From a checkpoint of a small transformer trained on Wikipedia: 3342 steps.
MLP neurons of a small language model. Each row is named by its layer, matrix (gate and up: input weights) and neuron, and shows model dimensions 32-127. Each number is 128 + 24 x the weight over its row's rms, rounded and kept within 0 to 255. Numbers have three digits each. A neuron's up and down rows have the sign that makes its largest values positive.
After each neuron's rows, "fires after" lists the tokens most often just before its 100 highest values on Wikipedia text that the model never trained on; "fires in" lists the words (lower case) most often at its 100 highest values on Wikipedia text that the model never trained on.

L5.gate368:134171112157112155118114082116138141110145067159116147157129126143097152123137178090177137088108112155133122091140130147122151100138146145108088177140167117133097143147145118155163126133127122146117137133136145116122095132168128129112160137147145136073104130129208113119140129154100152133
L5.up368:149154172106172124130096084086122182146105115136150119162126141079128104113110187135170145130129130135151084137111170135110124111159134143122137144094107104122112137170130069119093116085134141143103098074129157123114107091140154191118146133130114120114158095118163130114162143104171173155
fires after: ",", ".", "\",", "),"
fires in: "which", "it", "that"

L5.gate153:159124142121149164163116110097113118115114126107160144157106074125155154121126164128143116136086129178125122130106146148114122188156142156106121159148151158096098141105147147136100136110099117107118140059119118113122153161129095154077096128119156099105101102141176088146126138158136136111
L5.up153:141109170114161104143133069141121129111155118121131096153075157102103175104127095151106153144150075110156118135116139161108137107102144145099105108133105125155133131080154144129129100143133116121091161134131121144100121110157164177161121123110124147147182134106125169146171147146135169093
fires after: ",", " where", "."
fires in: "he", "she", "the"

L5.gate124:075150099080153149153151128160105176128177116161134098122058114136117173115151178106124159139107143163141141119131152143139124086147146158128147131146152210119145125138130132101119079095124096104114139134113159138127184123125133117091160133146094093129154126110137135088103150162129131115
L5.up124:103124105101127093109099077143111115167165129137107141104146105127106160142137156096143138140119093139156079114109128124145129097127083139123133163153154103107130124114138138098168143143125163142114157114095127131119132115141141179074133122094133146098165138136105104110079088110095123084
fires after: ".", ").", ".\n\n"
fires in: "he", "she", "who"

L5.gate216:106086133147090116113108106157118083070126104108149149106144108152136139114074123089122158116116109139165113094134105195097149100097121122154148101112142145137140136135171130146170157125133125144125149101131128132106085111161181134122131144102104090134135127167135139140165123149117149096
L5.up216:110121103058136102126126122152105140159141121083117121114102142115128140106128109129141143094117148162108166118088134150092117100113134099127130160120068140144082164099109134133109139157112163096067148145126134120144177106123130163128123112149121134137164058115145154174140103144142112137
fires after: "==", ",", ".", ".\n\n", " when"
fires in: "she", "this", "history", "early", "following", "description"

L5.gate202:137140128157128099129157119117089101111155138140111166158137139106096109152139146158112154122148131142113078128080144125096191147085132100113137090165126120181141112128174099176126125093099090109101114154173141122132146070113144121095130128136102125160120110133109138139156130112129137144
L5.up202:124145143136147117135161106110107128096138122159188099186141169159107079134104116104137135119140148134116131150122154140138128144134136139128137151151163155126189146125128150179110080119173066141108146093133095142141153128152121131136134114122158086137105093113105180151147123178153117073
fires after: " that", "200", "201", "-", "202", "196"
fires in: "he", "2001", "she", "2022", "2010", "0"

L5.gate186:134123151074153096156127094112093102144121112094124119123128157120146133175092156094134123162104110119136131093171115144116154154088106128127125132130145143137123119109127134139127143114138102121116164155153150179119145141130087136108138166073096134120123109146125137121146096142094138113
L5.up186:108142125157172128161137148129148106163116140153092147162139110096176110170111094099125150120180184127179152133147135135085159157119127096163071170142156078125096114126133155158100173123123140124124176140174129153153137131141109159166143126108132120165107104145118113162130167122174136123
fires after: " where", ".", " that", " same", ","
fires in: "he", "she", "there", "when", "time"

L5.gate269:148090138148146161114088130102123109142156156122113146130155156121123115081101139125139122103112148159158154128126116161153167096105157127150134082131159112157108110104103129135156141116104165116114108169098148144071164118109119174117129111156150138121067111140110099122111086138113154078
L5.up269:146125123147147157119166122150085099104140146143150101125101125165127134135129103099156130110153122145118126120093170111110071123148155147154166117071101141180119133179112162136117165154114125147116085146155099128144086171153095142117192133146129110120125149122103113152138127117177094152
fires after: " of", " at", " in", " during"
fires in: "the", "s"

L5.gate247:102143170126151128164155136139158148108132113120158156140145098180108117114084092155116127136144086129105155161160080092121118147129134096145117072144097108132145164125108133154157131096163184084129152092160120123082100117133148161150111155131081132121141132171113082102142123140135084151
L5.up247:152142154150195147095132141109115132143125113112153145126140140105133162086117128195167136087092106111122149111158137132110131149157126150109124108141132105113114155122124183133161155078157111124123112128114148110163152073105103131171134176127174135173089120125108117158114145085146128114
fires after: " on", " of", " in", " at", " from", " into"
fires in: "the", "her"

L5.gate119:107133137152159103123121147130129145113123129135128172165100125099135169131073072148144119108145193140111125116136118118125160108134107145119100126120146145182140119132106140156095127109117147109126172129141104081131117118105127157157139138105137110145127089138148097120145133121154085118
L5.up119:129154102164158126118135146099111100116140109147171095136136123151117152147120141159187106151134128127119115145086146172132080173171145172124163140148132109150116147163125125139171134117097124095103127105149123091109141147125146149101105143151129127126129147161126132147083160148100143130
fires after: " at", " At"
fires in: "the"